python train.py --n_layer=15 --n_head=5 --head_dim=128 --activation="squared_relu" --norm_eps=1e-05 --positions="rope" --qk_norm=false --bias="none" --tie_embeddings=true --init_std_qkv=0.023 --init_std_down=0.0021 --lr_mult_o=1.5 --warmup_steps=200 --decay_shape="linear" --train_tokens=900600000
MLP neurons of a small language model. Each row is named by its layer, matrix (up: input weights; down: output weights) and neuron, and shows model dimensions 160-287. Each number is 128 + 32 x the weight over its row's rms, rounded and kept within 0 to 255. Numbers have three digits each.
After each neuron's rows, "fires on" lists the tokens most often at its 100 highest values on Wikipedia text that the model never trained on.

L7.up852:166122072100076126094170098116105140126167148105080152150076088147146079144104133116086100080124135140126137082154124157148174161185126111184067170183123133144152139152163120106153132165161097127154094128076175101141104097129084085136147180145096132142201160123113118129121082129115155051131111086134151130153115114136061093198178089143137057170115136166152112120118144131135095067214
L7.down852:049190156123113133150071090114135158116167154137167119089143116207054091128127141169158146114122076131171089176160186113146130173094121107147148079109125202185133082198099101158172113137160136148142142101113172109101225136123130166090075110098137170171102081150146121155118167186164079140148146091157183076090152125102140109126073096114154144095129158080084121073141120130129124143172
fires on: " (", ",", " and", " who", "-"

L7.up105:137167019153102143082121133155180159070135142153154107190150058159111180201141140106147091117081176127090123107191111069084121087134132099134092162136078149143132148143094108131134199175161158165104154127149089123183209146142104154114127116116168142147087179133129106089099135118133156121135110136137114077160108052141127142128097138071119164107119154167217145131088143126086132119199
L7.down105:035144068113110104101161149116060133093131149129154072068123142151131158115162117106121106160080115135102154105162125094106098101135122181141126106169061084143136165077137104125124085136076094042167077158153183105126100071100173090143144077124135151176172166063144184169112109074158145109111153110172155182159098132150091145137121141155126087108108111128127104133106177104086142150134
fires on: ",", " and", "um", "—", " Central"

L7.up1502:155065146087067163124160141134123142132185145140160130123163170163106121081129073101129098101118166149158109088119158149130109175058175142156113127136114148168111151223094113198171056135130122103171131079141128104043119096062147129068131091111153116109209182103107108071127115121115115108165194131078156100147094122095126141029141169131109142167137239137199065137181121050088145098119
L7.down1502:077108123137110191094130131180102198154079109130175132100040143125114128173109090113061142152093133114174108132138202137137073141123044099218108139085143102171043177147100133136110140143136119118148132141141102129130147127142092086101140135155105155089130152101213141141098116165114095174161113152168110162062066135081161154151138142093137112147045130133142148154143105146076178093145
fires on: " H", " (", " V", "H", "/"

L7.up1841:124055160086142097153132118088128107139107094153131100100074154090078115144167124092111142089113143143107113156165141124085106068102151098110102085141115121134117153125177102134116113062174131149119110097109151102100115119102173127166139115059060152121131220115124151116146130142134131108158087149095158087143157156115127173092161123147157073097122062135160158129128129095094148134150
L7.down1841:108133133139081102148204144123111069133132113139117118143126166102163162131139147017157160128119137089084124136124130163122062098143186148117098101123150139134140105161092136115178093124135128099101122132139155173045135133098143162198124167118126159100144115027174130133122136168144141118177098136088129143159121158140146111115113114137142168071133084170139113138104073074097200111138
fires on: " an", "An"

L7.up2117:111121127157151123086161155151075060111108123094102110104089121092157153145109075130112105091124120138199103109110100132165158164125135149086117100133114111065147107098126136111154159092137109131082082142115126130102133124102164158172165117098064116135129163211103061132114174064121118144091136126145102074154165122164147138153055133131094116126078147143114144143123179144151180104118
L7.down2117:148163124091146088125141108116081049115097118118111156139129105146164118095147139054074178091093138166147084127190141162136179079108093175089087144111163075123120129139116173111080107100132154125102171175121123108047085100112157122106122106160136065163147129155109124196142110114133124184087164098103138162102146179162141154098156195113109104128129193124139110173151111116103136112131
fires on: ",", "gu", "ll", " Nicol"

L7.up1228:157152116142094158094123119124077137096100152140125132136191131152146134127098132085114156161100145085139111114190134162138126110171163203083120142121137108152103096163091151113124189053102148126122118145122127141161202135150103099146075171128144161109104117127238093044114126102094169075152121134134106129094108126109151130101147148094148102100131153135167125146115131088159096113143
L7.down1228:161110105112132109149149156135135146149145122145050094181138161123133158132134126097114119141124126158123141107157155070113137157138149080160077158108106183143097153129154081179117136138102110137125131140121180087163108166132101101187088109088182139135116150151099138132100099077141155131188144185125129145155110217192124155139113130150160078137167105134068131066155131141129172109098
fires on: "-", " 100", "s", "'", " m", "f"

L7.up839:167115105125172100102173160139173093128162155176112094167142157159090126172124129113103109076149147149145131108162111180110122142161086131165127096120104118106169158190141125150147153127189165114142090173165103095107135130107149104106100137116096117068139139095107111118083146132175166157110128113140091166141125092106092081085174142145071141095134096126123167128103116206115120147131
L7.down839:077140099121123072121109130158099061109141075146188112072111131134143189136106098103162132134110086161080083151154110082109087121143121114134136143118128024073114169149190164136159086066096114104135119089077143126067132144074199121106165072071102100165156109126078058092057095127151201144139109118135141107133134076101097154083065116117157131104084203094133125130140132096149165135100
fires on: " (", "\n", " =", ",", " the", " and"

L7.up688:181104097092184052135157124094139101097134122127124125174100093175129154149132147153066116151141139136140139068119093099211114095183155161102111150071165140166109071063097156088109172236157114117108182132134159150165129160119110156065159105171143101112120169165167212141199101142149148142170144126183065086101172177126105130114125144049079176094168134166089135135141124163205139071121
L7.down688:051135167141127064103098115207145147101138105132124109127124134127146106141146121117106182146092104083097099172180095107141121156154144128136161097098165130148134131150199149177103095064069074158162125055094075127141111114184150053171122128120127130105210119127173093160111051116116117164063099181164202142076059100107130140080121093153158124103123142122144069143135120023135082144152
fires on: ",", " is", ":", " and", "-", " Sab"

L7.up884:094120110149161107115174107121083146162131105134100187153152175175106137127110093082143015163135112112145109172095165190132152093133130106127117181144103161131133073172139116088144145117105124113109150073105060100147060071123115169115167070055144108165111136156123135131081129114139077147106074152165138157119153052109108183127185089131120109091102153154135096103165100154112139135123
L7.down884:094148117154094106207086156174164130121161157096175164163116138136136134132098156119130174147112139108174112139149237162155103138136129072125151088086136069108212110193097117101097153162099145087149146150089108129178141150097159159137151117084171217125100140111070137151086097147095097132139107162162165125162133087113119147145100136146112161150156113142179141122177060112000074103145
fires on: ",", " —", ";", " and"

L7.up1313:105127131155149112073056186062079101169187151151132087139082147140117116107134169085118143087140089110141137151088136138126170076132183086133159077113127136099103139145030093144114136099110097115165100140135159113112076129139151148114103142151103138031116147123155098097118154092123147115086181112191142119077099154138101160106107139047116163142128120129129122153095190126171048134167
L7.down1313:081111179105137104141130200114144137119125111157143093082156056159169129149119166117093102161122188137074124115147162159114093107096097133169163105150132183148098111045121158153103155129125150143198121109119142119130144176136121103129054113150077133132152127118116121109130130110103184108157105177139191110128071104092072119101060159119074113123141115189152112049132145169105165180115
fires on: "'", "–", " in", "-", " at"